From a checkpoint of a small transformer trained on Wikipedia: 6 heads of 64 (2 for keys and values).
MLP neurons of a small language model. Each row is named by its layer, matrix (gate and up: input weights) and neuron, and shows model dimensions 112-207. Each number is 500 + 50 x the weight over its row's rms, rounded and kept within 0 to 999. Numbers have three digits each. A neuron's up and down rows have the sign that makes its largest values positive.
Before each neuron's rows, "fires after" lists the tokens most often just before its 100 highest values on Wikipedia text that the model never trained on.

fires after: ".", "="
L8.gate261:474600534482493512541525482532547527485544489442472591446533492493492544519494429478451549512532450490455456498585553460482501558503488570499523537421596510486558537558460529486562415539458538422447540463564505414540546533650390530507538444477493532504505496464516446490482516434540482484
L8.up261:547448431475479507449551539473556467406441448449527522477497488607539483551518486477594512346380511435526586543387482528491446556509472531443548394507549436546524492467378508500576444532494466434491460506437586573535545571626493480478455493486501570531451559512488546440473576484417465481

fires after: "–", " |", "|"
L7.gate684:496478419548482568550466522538522559502541449580523519522539480658473468459597525460472434446439451543523449479471544479422498541625436465516412449502466593503502459534558545503486539534470505539590476500381491392471529454525538454370531421503508463365490481460512486380500481527479424531
L7.up684:530527506474463519442460437462501410515593446509478562462519482492627432541534441570487449579527474506402555453521487453547466468517436454442474461554394561530483571456528455476419516464556506549506475570513479458398547519440532553618528452510544569523578524433528583467526454566494507491

fires after: "=", ".", " |"
L7.gate192:486581565490514486540433584525525545499558479501520491404509606493498500548514529565466496447458563612461448474557450494465511532618451585481471447489418496453497482463519553557412539535514493417497513602576571541447553384580627465557527512546611474408512582472460425567464515429447517473
L7.up192:523425518486527548479483536396537461521565461543501469426493425464490567487525515523533592547529487429482539473587506562532592585454388342560521527483458501509406512485487497492393441536451551466453509536514469551540503464520549548530531513359552533437491586548560511509466479415465495595

fires after: " a", " the", "-", " qu", " in", "A"
L7.gate432:577390551585584461593501561472526509496471486601460579467443543522429536495538481464448560424525437523539469410497504595605606527551527482581534536484447555471443558511431491526527445546541516480428599448503511464481411544545449453514499496473526575475496512532492486464614462489471487439
L7.up432:557482584528436474501467440437475488577448492570529460505444499509483438501532506485564490541525528442492562436441489425524562544416454494380508527516519469549532504582533499548452476482511486484475478472482530514527599491501556548517465413465490514489498477493555647454529592546491420401

fires after: "-", "|", "=", " and"
L6.gate184:509552429443577511504511596450512593498417433513489503449577542458470509423509585522459465522462421464513508510501540503468493513456475582536539549508605447555485503461459512452507495552472534456486487519520410490477476488557423516434605385519438532428578538451468599595462550572468452503
L6.up184:589484451507539481436489489449553490531484451541532455534501443517515478479374443477432489454557564551445534532409565544393532498510482456505540566531450409448545528564535456558474485540578540531418544496449427506491617537534529539580552491518565563535478557473514557531512561406439518515

fires after: "=", " in", " (", " the", " for", " to"
L6.gate411:586503526527458481491564503547490537590427515564343512577406531481517461458467637558522520556452499440494526504484446486481507500501445558512566564469479478535437488507416436479519464504580420466494536396456459551530516524559561432505506544484513531477545463461554526508470516527506540565
L6.up411:504556524456330499470465489534540548512389392526552524527554529486489503572589528527454544467468499459564502552580528518359534537514426531457494547470464544501451434469471537478566519498476507362551529513566509578491556514502435528563593503475555575508453494517509551541475471432458540564

fires after: ")", " al", " J", " ed", " Website", " F"
L5.gate631:557394521471446569533496505609543460488486493496513547534456486537538460466504539527461555477621500427486507472499538616485466518510401527536422507512445594521509470455496410486466544523431588548483463501408620488572466425472513485543488471528478511494412505550456460471496514491483497487
L5.up631:559538479458473476421563485508548517552468515572440505534502564434542576574488501526437479490462532443474536476418496462472610487439536436460418473473537580529564547459486518533514593492446507477533592420479524542412454473514537405553448399450510498521473510541441584479492515494447482413

fires after: "\n", "|", "\n\n", "-"
L8.gate692:490473589599445478544502488555567433473493525541423514484434570506511412417519522522535453522516469541471481406398458519466477438496440577545487450445557538435522458510549574493472472450538481518557457486483469292595463516454516527507414428558454451525561572433489512513560547496523416491
L8.up692:501497599474421518452468502569534468534434558480426474550535586543576541524448539467391432406473501461628479486475567620508520509470442540433487530540431564467455498509511578462500581447561537519513490468498499562454497469519517494569547495422491561439500516501488539477526459472497466518

fires after: " the", " in", " over", " under", " to"
L5.gate394:549547483646429540591510545466511529534533568458457516481399461493591514435476599449482512550534449542452551495477503478548482477439462593496520510573477474493510461480449481589493519429576529539444453456450534499522429494464474443481436502549496458442478488439534540534507541489551497493
L5.up394:473507528491423454482519418466471568557444548458504508418426496552481361448457431451434497540556460454517461486477450496421447451561563463534403534522499554434472542480519539502436506539524511444383432432437480484485521453364476530531628407453488490447483464560596491580556495387523484439

fires after: "-", ")", "|", " The", "L", "\n\n"
L7.gate316:503635427471405491607471452496504553550609498515468458490502585494495574581579501544536508494528493467484485429468496418539463465522508546493572441486476529447549472470527508538519461496515511510477430458478517462554446535431435508500481503537480469498471555545565482483581467464547539433
L7.up316:478474429584489479547531447541555552489490536415484592477541543549456526517489491556546452499499481457556478490503510574447476345469497471465417475526487520513471456434516500549519498617486530448493502520517548500571555459471537464475509532557488547493500451471488516495447532443555392508

fires after: " |", " Team", " Sc", "Or"
L6.gate292:510586500541457534489512526493461555536506525535502425482474511496542594524521557533442496488556430455608537541462549524595445509496419585598436474469486565525503493583518450488484572462493453545511517476465554481519512525543532536516549437507505462434450564451499547442539437470621371479
L6.up292:413484407399573428539498564582559472618511448485434553530460510440469457432531459535453492570504427441541614408562551469453557590558500567541481486532443490528526522488446534469452464480467410504438455523399569500450465443578491473578517547506453491496503463466492485449495464475564531573

fires after: " the", " is", " as", " was", " be"
L7.gate580:642475474438561572569532557477442530530555498444377471416398460513483460432581569516514508456503493561442429441460428496498551566481492437597520499533497501579537489653459570659488494503397452554472514474502448528580549519538520583499447549459552479448459504525526524474478482464446486514
L7.up580:561476514492482496438483486495440542561426506484480381515562501487402590546483491523461477530530473449513464524507531603412463545439538454417516480476567535439552452477464552504464448591531536543469494539437628498446571415509465591498544553486481396498512431560603623501487540567555468476

fires after: " |", " No"
L6.gate66:560516441528552546474554482495495541546484466473551534389494491451578491537500500484467441420520536554490449588472528475520549461506518515435490370445470583404408448482565536503481521494475505486410447512517474495437448485543469560444534508593470422559530395583507524496566534466596486513
L6.up66:545638430505597507426532553543566511448506487441498517475547565556464539481471540573393554460480595528463438436563476482474472517485470612507481577532413558459445553517465594417488552505428526399520485575507456598460490462548624429494507555405486472527517410574451521443529457451447477536

fires after: " U", " al", " F", " Co", " Inst", " Di"
L6.gate585:554444515561491536543542513428536573542558551530593550532459404517619542518477467453520506394572495504618479514595492566608430410545594458479430489523470567550458434445561482500516512529470434535466496476464487502535506444518515480514425545480528473490453562525501503497479461436512497565
L6.up585:438521484446492553514499478495528445427512574471488514477518459441529514471441463470556603531581512512483557521518542458462638474520532521541485504484522437502451593523494507451418519455448529526515553448534527529516411487595463535620587418499486484466440437475508474450550502458463533546

fires after: " (", "-", " \"", "\n\n", "="
L3.gate28:528511528514496519488531394457548414616527522496440466475538574503386452421527527480485490505465458565569483480471585575516466462539449447418439437533473538427427504519485466403423472561472519576462431468515461426444542542499427411549395433468437542439432499462558511453475386540477556430
L3.up28:517571431439493498444520586461593464460502561559463499576534420522462557491492476538586542511419491550474459496453478526520457462559509475478437512464481478492497511453507448476455558512523492493498481498490472439555563536484496390465569396470627587523483478480490410598488561551521507445

fires after: ":", ".", " of", "%"
L6.gate574:505490460507469494506449506531451520506471492564508550493514430460430543627438611522463503448503461569622508564478502434485499535535502510422520433453566519413595483586448477521564446487500486490442468530446470600507492390548525600467385461561438458504579481567453520512534452508563428498
L6.up574:453490481507461464452551553502595522398451552544526481421494452523475428502527454581453559472497499505590469497493540450496513585455497426549477508496569446547524561545538573559545447384453507527479563522424517502466551511559446438508538554451482499592557472477525555429450439491516534495

fires after: "\n", "|", " in", " Re", "In", " ("
L3.gate334:484422576569533449575569525429535485510587425523497488555441532466494520560443562582554478398432490456531462473471542509481486432646531441515545494491444528524485530554484565578423454474463512434567448555516454568562457528439579467508527525487548553451443473534515508438557536459517504525
L3.up334:494472497550534523581457478478523500384508500526465491462407574484453527550556458515487491522477477451432529566512479552530505512607511450537469516559472659558450559509514592443469481523520496461550551580520525514494383450555498487443571488554525498570486477487518598517413441556489423514

fires after: " |", " /", ":", "|", " ft"
L7.gate562:501516560497469587637582505480493475525497552472409428491441534413549570533469507546364565490501512505446525458503554483460561618492528517532526529560430612496495568423458530442445446495525539522549407510532393511512516570544526466550520545406450508583470558549587440606467529457554443596
L7.up562:555592420418440522479494415539474516484501561417474535582505551468526500505559492513450561540573542473418474495525448509564537625497536551550475495520516481390464516504470540541422503531530441425472470403422452513470553433418535503515515587541568484533519576532422527563493526504572483533

fires after: "-", "|", " |", " M", " Sea", " No"
L8.gate316:500517521594404479584452558595497494648474486504449508484490452524451565456487484471494508501514521437550486563629577466393476419637500474526513457444438488481450488636544562603410506486473542589511502424553519534451539431488505557457455492453410495396491475501554555563497522484630510521
L8.up316:511536519507510500517509439511509498501457477570484524528499564501465407470552509465479581518512463431577472533534530451493549445457501466473529634511424583525491492492442551519543559445550534545439460470472456504514491453478658453479566478573433491428481498515536495444477387489528494429

fires after: " in", " was", " is", " Croatia"
L5.gate549:461470445558550481488542646553557538419495553583571467557434447482608455470435593500478498481512463549406501476537470470485430518524545432532476556420506418525548497531580471538548473560446483447402477437405522447559462583559415598521570460503471456427483488508502502575504442505484569569
L5.up549:542396517577569497483568551538498548556524497498436532533373459506452476436449540536521414459474441522488408501558475502485576514476459421562521557444526523527497563531422445487463505403492516494542452413418438448502404521580461515560566405544515456400571514406492509474560558433495599436

fires after: "-", ".", ":", " #"
L7.gate285:473505467548480455558548435525468555487522487548412474492589438503431474528452658464561561487569430423569528495505506574564434585530561549544450535518530421506583542489500452530505500496477460541496421467404595454413435446540524434554615536495558433473471570468482546513444447475517415472
L7.up285:586486576502491550486536514439552533483451579489461506474481498536390458501494545488479450410432453363577468541587493496550498447524514380522502505480443505445532526458461526567400580353486523493587607476547507500509499483516454485575404498524466440534473480564455506448461438449513582496

fires after: " (", " |", ";"
L3.gate339:497439484539515529486585454512435547570607600399518523421439387530482451472520562398487491473513528510597539461580373432516462525527469530522540560531454495404493459490488464385656504414550487498492539508514422510540547513536455450481486500478475484539532609542453548442541555503538516515
L3.up339:518484548450447486467485418480498451567478505517409574454445531527435468523494473478456508496487525523660550573503546533521566429410526458565505458518505492564557504482482419463525589504447491555505461423500511426479508491443523506423540460564491471465504450484440429450580522457540513586

fires after: " (", "′", "=", "-", " \"", "\n\n"
L5.gate110:543506566453453589481544583492448456501487435504503463524451510543412535488549533512557455381447408522497514506433510588511503573492416454442476497473467554532562536489433488442434493585441563498621507475424490521518587511532536487477493432492485483527576410540490546494544495514612466524
L5.up110:506477516443487517459517398484543537475468570499500485453462555534514502563565463396542521556443565529507523500585554519474475501485521497541478504469489547562497427516510409454419549496530521474513480491431542567530595633469503492487599530397508411625602469597532519508525464508500597547

fires after: " a", " the", "'", "s", "–"
L5.gate335:539559593422536500420582620402485533480448487403437546451467494441518492551474516505496538536428435478557498555497492427515506597480482515500484482459399490511502493603540490381603508448527515536529504409516446501401543509533525539456445490457517467514473588523471555533508529395531560473
L5.up335:623413462411419469483471498495538416565539455505459411440507464548472463545485545424534469555495486422547599533413487499479496541528439450593612458519422447508561568581540512568541505603524508495647543502545474480512481494489491515490510476519509521639510504469446554441404509459510522413

fires after: ".", "1", "G"
L8.gate439:431501559510492508500391496428446383595490407465444495535492523521465489524565523494468476528460508452465565491541422468516469555430515423546508575582526434566591483549523464452477519432494464458539585527507444485422543448518464522568554497441536433479506492556534477436448584614501454499
L8.up439:482605516565561521539514512503599519487556468626537479531511577445452559616532509504394500521528512473524490459523531568549575532611452448557434435457444486433386497537535474437617489500481464480508524476544509462398517511580498502571600502522539552558485457508434542527510478477506534447

fires after: "–", "19", " to"
L8.gate546:541439467551471494608518480461440533527583505483503525485493550621469569485534518446488538561472524481548469483463397482418512506575432519515506531610461533504548529528465539406504393458452431517548510552499462503413522465524557532424457527534546440501525438578552529548572548441583484535
L8.up546:479497520497516561485494509420571580499480512522460486579574431485568543527369554552511542491598475409561531497510473554457473554489447543493516454372506465541440379571474529479515481533497492469499496532509511509407523479535435549523503458519505606393465552411559494443558503469536533476

fires after: " in", "In", " In", " the", "\n"
L8.gate515:505475572506421491452509425518494582510405480546379466582540533536607580556432487536453474468452450432512484542465491461367507564467491561451575461563528487478515487512513425468488556485518500439469501533507461546529547473475644523537583506505535527577587461442461422528474419549537567463
L8.up515:553450471517485507481499572523474535524496443500460488540483609508438469455441477486451498480548459466476368552532553437504504509512559353484513501420504475614496614504522523477394495461426492454537476492485416458498479574492480564576528488547453505460469472429569493465525527501522483457

fires after: ".", " 978", " over", " n", " well", " self"
L5.gate433:441466531552475585573576451425478427507598495363600534576456560528519473454426580527543464537495378511424579460523525599474389465606520456595431568453453547560395552501497515470431441505489473528532451563485471568496542490530501513519560551456503466580470497515450523483505544520538503487
L5.up433:479496507565507580525517555470533502433573498505528547586532559428461535472543511565484504591459403516493490379590559540406499515497537570523482503537477502548523603544462641422495546476556455452520480442445456629533496479491519574528482538474506452418466507478402573537532502551557451460

fires after: "/", "″", "°", " (", "-", " up"
L3.gate46:539542456531520385485604451486446551473528410557440496569556538404493551460473505479438428565524536406469469534446439439452461506395518405491583600449589505434493512467468559521523506549484548435467526572466481582609431513511562482501461517494575405477448413515421483449535524460520499476
L3.up46:474530466470543451512442357439336488452456506564484426514487436570515429484489484521524499455490532524453578533482499465431497445507573475517477462524472495470489408513459491534505546503519457426543527526494578515508433473549476522528486483498540450454505465556475499533539533526482513553

fires after: " |", "|", " No"
L7.gate638:472456471566539553551508495568477525558408518471452542465534426483456566444450502565418495561444474498531512550509548582561535520499601551545580454522481474427476497478502562499548504500496512547405480534429480435504611522541500531405444530500532471491500634461563582474467484529532397674
L7.up638:457472542484460543505550431486564525520497510377498482512464506530476398510487471477501556514471476512499533369512517443544431514458524549489477421516472555491513544470484548549439548399446503524453484513482474541525506489504493579526477479587544606511497411505535528512465446445536439624

fires after: ",", "\n"
L6.gate702:544428533530473349529463462498501406474474388505494491550470468514574462572521530477457416390529528549445505429521467542524375571505510571532424554466492546464430498558504527511463472513526493498512421475368590538486425512614510439513506525542551508516456565461520446419481497461492381481
L6.up702:501505547571507464492423491559460464469564333539551526494455572531465441616467573432470474448394533489474489457453536427504470492532475543519453555508534550485617448511539483522442524429501452457496538525467582520473457418511530523438455510491567433518473473546475496506577446516445412542

fires after: "\n", ".", "|", " |", " Mar", ","
L8.gate104:473545493501489470446417533538581528548506421526575533494555361450428543498521470486417520522510407501485497443515615562563489463491486547536567589447448519465563542437460462489442555429497474510469519506566478515484507407469547455422609531460491499595394429515514528458511448460610422477
L8.up104:451525538467510476436411502607492494600493518526502494474508486453396579491477508507518510493492519434527463490417571452559525464522531566521495517436562514468484463450465515482485524440470471568484484443481459436451523472480519530494510509552503505551466529476501519495668611527452499463

fires after: " |", "W", "E", " Website"
L5.gate263:516530419602560481533439516505514532537557570477473485419480535509617529484454533557545487633352495515457497478445401463488469612480546562441464595520432538452374446500560533472418453465485544493494483398492534480525493525543497514534480461467501599425505542508456495522577566462432563478
L5.up263:502451490471465549471409508407441479455545499453431390591510580412420500419458496516478449591436461516454507583535422469485493451449509508431509509456538482551379601497496534453463426477419450467461523524556498482542509546492458571445456512456546581444536487576455585504521503525470461389

fires after: "=", ".", " Al", " al"
L8.gate72:503477523459495503508453489442487646505514471521461504498497553473504507512485490465461521518383548378531434472520495527472480556429414499533566415570569462531482425516513513454538431432521472462446454462500461544438482581414580443608458509520520581472467484489552603523493524499549469408
L8.up72:449527493516472574368365542517550538523541391551507464509436533543503441535537465516522527471415466476550469545504573492483576515480517533533501403493500488497494404500475523534486474562478452424477502603405510549509473637464590536483546513404453429474485546466516576508490562387433522440

fires after: "-", "born", "18", "19", ",", " ("
L8.gate427:530574497601453440552437469515516585585514521613569463486488455566453619559477512543521554549518464478552454496565499585526433509469488564388510514503452441498483432433514540546359454528619436436533543538537448542483508528581492564514452414403442485473529523570618490550558414576538446497
L8.up427:462517500519532557565454479542451481555511433523577450450570479522541537546544556553576496552474466419526472519585489403490480507492472624452417515546485500552477475559482509521452562566555568506429462493481512527500453518637453510482502576435468540476472492549651471561489567476461518425

fires after: "-", "|", " |", "–"
L8.gate544:465495518494452495594517523530554480485483408516474483476433480501390493531496513591475525585484461558403475543511539434539598490494478559420508532445476462537500481493480602454439506551515412468489505541532445527535479448410548453449517460499425527470480477508576574518518540438552418462
L8.up544:538585454491489427543523449422506489518436521496500540437480521562512464546544451431574595498464440501452523466452465456500519495472541476552405574500554401421463518554524391482535555550538556460515477535471511524491533529472425551573547585481507480499444422509498473410410510575534525424

fires after: " |", ";", "-", "B"
L7.gate305:550484450457620550616539481458436521509501499460379450465451523469533550437419533524549576440486533385555430511485521506482505548486458402557515541548492500454474552425489501582544494445464593487544590490435508524482511414493488569399482433498622464524390467579500373519444515593516637506
L7.up305:534451530526482499492533420374532391525505483496441540534411583488461485520480590511527491378517450534485474481440477531491469558486543472436513517399488540462424484570472485478555503494475493521527583427483528504458501514489447520569536461484486563455501455499450431531559519411477488520

fires after: "|", "\n", " |", " 1"
L8.gate110:565471518452488515538460506456616438536570470513612483452475524551531527510521433518479464491435414545473489427640504539497597493474512451515486429464600509411445557550511472540474528601444503470519464496444548415481501484559504496471512522517500452462465640567453442516462492427463365451
L8.up110:429576575490502412523490573511507386435453379442600481514470436429520501588449553549463466567510489483488454431475561583539501509511378538516419547592519504517474490500488582473535447399452537624534499454511490574494530418506526438469518586532479533454481501516445477451548483553521476473

fires after: ";", " the", " |", "s", " a", "Pro"
L6.gate506:499541472358595448590516569446467540530545510503496387478522458479498493554541466475475471408555460505556552505516464499548504539430543540473497419521503463639482464577472491552522507450481486522492458548513470517519559482514448457542487525476511596461521477519470497553462513504480531444
L6.up506:634514496475508481612514463463501499443481445555521443458414431482490571461442494551529490585568551486586421476488500461584528527548502482433490486478494475556466586484467533463503524535414504478466486585571490463472558517431477543491500447606536517468440408506477517533458511430558647473

fires after: "\n", "|", " the"
L8.gate350:557465573500544475436436514553588383501471473568499627427525509463591546496531560546469354417496612537549430502366452559446517471531527424568482506486554483435387558446506505543393452457500515574494525616477389451536459439529461442510518534458491515353549547538504449506530461465495477445
L8.up350:499533528559454454528525482437614488487577494515485579539538559544480530531531516536434493462505498504548431482472523466474387509510538420598479479426512537543542516472585503515393667449436474486474520499487484499514542489509502439490573489508431439487537510351442492544501462567408421386

fires after: " /", "W", " |", "E", "2", "/"
L6.gate237:544516448509448444567518514523465512590541463457482470448554473485413459504504543490483541495475414576447481537527418512461436487501412541503460465439503518478556470462503534588499552488546592531473510483468522532547538438455445541452508535438601522491517545469517571482443509523467473545
L6.up237:465509511554529547499438441513504498504491564403595506408484524500539412617504485528518467451448510605439618530510482463490499516533521625471494523486439560534422503477470465442560569472495397524440473490539475560470556462542561416394398527521442543429467560426562464542564419496550444587

fires after: ",", " New", "C"
L5.gate116:501405486484473391451480500530500537517448527444490547443412568396543538569520580557499613494510479515508480476452557430407524471544501479536459525480514546512433561529560454570503476533558479390484449523523493413392463499490504504481520516468616451459594546599496512474490501408472482480
L5.up116:546479487496560440494485549532483557611611530586554578551519538505625450551406469497547551443488551523511473521420422459516504524571549393475496548539476589513477476459519498407449504519441461538471477493449489452480491523482455435459534532531428485415502442516488467487576493513532460495

fires after: " the", "The", ",", " The"
L5.gate345:589482428507488524498496547438525508483492478575478522470528387445534471554511525464480497415502442505513471465451413516551522404550483464493422490467480515424562557492603566531535471529475472501548456517463583405447442452554456478500571546526468524470489500430482524406546535487488516545
L5.up345:489490508623476520435573430563467524403527497507518432496561530520516562465509500438562507490544504538606486522442556460506507526454527445567534507543497475478483538425500534479491539489546526508507564498401452544456504497475484524593511530520478403660448379490521538529521489562455514524

fires after: " in", " In", " of", " February"
L7.gate8:525488418560468408517583526445554540469518470514509470414475333519473522538479566453550485572511465547537546479498412404479491492486541502432558573456597511549486525478473524524455562568469488469490478503447526459490549536535489485424468444535477503439487568516530441460439401551488502493
L7.up8:378418597572571421578479536485536458509529571457497461477546627427410587436456406494435448500530527621488552527504479577549514561491538479510527490487530516466506466546441500530467560486443618507512525549466392477482506511547528573516503524535485489468483443511533445499493568575551500463

fires after: " a", " the"
L7.gate602:592418537460494518491426426474441467496490463425435500481445560442621447487524509461536505577494463526559515587418559571455559602579510428522525529516514483470503540536539374457601468464506541585496520474429446513488461479593528521488540440421521503588510536575381592452523511465493457432
L7.up602:459500587592488539394509473441456435536469538667508555416488524476487509493483495475521480455485477526496516502447502463551509507489479564551523504520524409523592525556458458508534503544470476526483523572508506542482506597542493548441472564467414536434535557543518489570565524523481503513

fires after: ",", "'", " the"
L6.gate683:536424430495480461427400514368564493439503488535468562543606563474527527508530437504464510526513509534526581512463506387434512492520557508486567441533436472497447538509563575525583397514503522568487526501517448520541584492473506472546372494516456439500550670553588460531534480503468472494
L6.up683:465540477467546417509511491499446452517557419517497520519472495501505398518542419474454453546544468493466536382459481520422472519580545455582494490538606525440478504403508512493496515401511543498515429535568507449564494445546429389520445502388544527452464530504531520497529458442477556376

fires after: "=", "18", "17", "19"
L7.gate366:569552482494428518518342508564522527438567417523527373448554420522474444560512554561543574533512446439535569542418526496436516515414465521446590528494558482573524575487466427466457463397534446521529551482469566439520543454550467508500454445423571551569565456438503542574502507470455506508
L7.up366:549413421541462522585523408479480484478538424546583546465553504525630549524547518593549515542450542599476557536493553527513417457484418461537449492546528541523451519495467490505510527528528442375496394524497484537529482474474563427503468492515573504432542590467558457548584545556480452500

fires after: " |", ":", " ("
L7.gate78:523542547476554477618431476470467490485519572576552453514471492550533485583491477409428512432443532530505470461451465477523542443548474528477460550508514486464512453491481475479524489477428470527552458495497506440540558402560548468576449533592505460498528534447521537439525557415461516595
L7.up78:477476513538516602554439493537504476438500492528434509471582423498491495540520543433472478427537426421509496515554548540597430603542517488491463542606464500392598568544534478568427474474475506419538472498539481528371581503495457545577500573549452391524485510532563516585475428556548524524

fires after: " is", "'", " one", "\n\n", " was", " became"
L5.gate337:510615460505534449545465535588519517448607466527512531513580472464551505526572522472507555426548484469396474466544512497539429506462598445434451419506569428545526499461420453556434535530465380468526492488542516389450576520446464449522518525508580535480502462448489459438625465555533539586
L5.up337:518523432524534531497517529513541513503547514573466439520545562462451567504482420470456453520539460510379545481476512547470527493543599418440539487458483479489509588530499521534363500576556402535519403512469415367468488539490507563552546541530532499459522503544544574501433539536425490486

fires after: " the", " and", " to"
L8.gate22:507492473612474495540406512503450516525561519541465557494533483502564482460469616548569482478510550616563481362504500506504484516579548485491450507430463496571415504557519490447473439605567507475583534536431410516466499510496515511470540561549402494472443405435577428509545524526548438408
L8.up22:529493466515459522500617587483496550484445451418506448474528451511557451482480501576499492512555397432525522494489594495568511472505517508546542601443533445524402537539478497475594520585555503480469516566471439480508468541513533587474513493548520450541464565437473558427592503455525595478

fires after: "=", "°", "″"
L3.gate93:518531486524481511483540616436445508483518483478477525387529585603459476559465459490579543480494514562468439601544533515572456495487472426540440471379456419544501512560481373468502507564599495455590546481573502591530581570550498430482565368382535489473530408558461481645524418504494510435
L3.up93:529486525513470441502472546550457598535473534544450533467490527574646522473509442441520492525483456449457498594572464466505514522450481443519494492497497534464557480409410454486511492543542518531497511469466438457541570495521514542567651393464518436535514333514602543556576447377507484489

fires after: "°", "″", "W"
L7.gate659:521555447515480487469492542456468502505380495478486470448470423515550487573531501494415443558512467469499580561597475590569556522530468514517505496447498485562469471442513491482524548503375436570478548632404476452555410481475505547452480459520548574448333557486523450538455465527523528581
L7.up659:488501502517487469497512471502454522518485554494388431519509527478476494467509454490511451523521506483541508558486445557488530506476525496445608535502563485483463587503449513477494482420599558461442470548473490492518562523504472398402507494451589488540455447509490580665489510482521479448

fires after: ".", "\""
L5.gate512:473513550487470307448464492451544456527497465460511523511483432521525531430423583509513537364539570530448524427526590442491560501525408402395513455506480506467532506517447557585536494543515559481463368506489527519499500510513528546505501394435460490471527489521513422507447504523501508564
L5.up512:475502432599455372438506510448478464524494462566488449483487479546559525488484510505541560432463499479479557582528640461500503426536458446397611517528478470498499506485506524538496479515564556519496524546493512460496536500600500548574537433456492504490607435512547467502436580472516528590

fires after: " United", ",", " the", ".", " New", " E"
L6.gate390:484521509524513501497515576492617525534498494457426499428427503511497533438532502454500524600498438478499507453478601538410439574482631500460509481519401552467481540546552452477519444414354521472611551547475496445448477464566481498546430493495518459392406441444529540463581506531508463427
L6.up390:417458527540522440460523461534519559487522514490570481528506606559551531490494468463431460474489517458410479453505477555566426475521426443520433605396525463471464569465553483431521552551515462538466493517492467442449463429436508569435489415519566409495483473480491525450515506495496471494

fires after: " the", " during", " of", "–", " During"
L7.gate332:524476436592485458524476482527414583482556518524469404515384449513416522567529536465525514578517581447509533531509505475464500606482478470492560436458537584566587477538421492489440428490436555480501579424570475511477467526461568532479468466393531508555452478563355465482489579551473484514
L7.up332:532463519494392442521439603544494510432562501519494476534441517534521457541583487405500488403512482377476458412491451526476559458501442525490576473446614497474583549510502569525535498592427510537510435502483516541588444426489496521458523554468475485497525502472546462459551542518501560512

fires after: "-", "\n"
L7.gate421:649528541511492584525552459555486515484448563549429500481488589520519497505467563547513427441493462475482539392566444584509446553552505485612460517450514518524500560501434465461522523470422511468485488491375534463473436477496463540478555579491612483427458498474389478478514526481531522405
L7.up421:548490542455449514530394531488447577473512497495534485513468459457449381375471449538493553546505500505418530447559534511521539469573509444409457505419448497492435575471518490461522506443436483471450464379492536553478431557470418566378499553494553444440459474513422560484522552478457542499

fires after: " in", " the", " (", " of", " In"
L7.gate453:576390508538448362489444497495544573541536428490585562481408498508407607597471549531522529514452488533583513583537489566441459543473554493488647456491466547561486412522432502469514597576497525501542541504480462490432446533512492490478489440474537573493416583508599487485522540620445516455
L7.up453:537419588571512473488512524533517466429462531476378481491445514491521497507499639506468582516473547582510518490500497549560378529464597462577619496462495579449543503483426642434532495452401488422576481449547485508502544555509484441541487530505516493577428512454515487468460517641409495459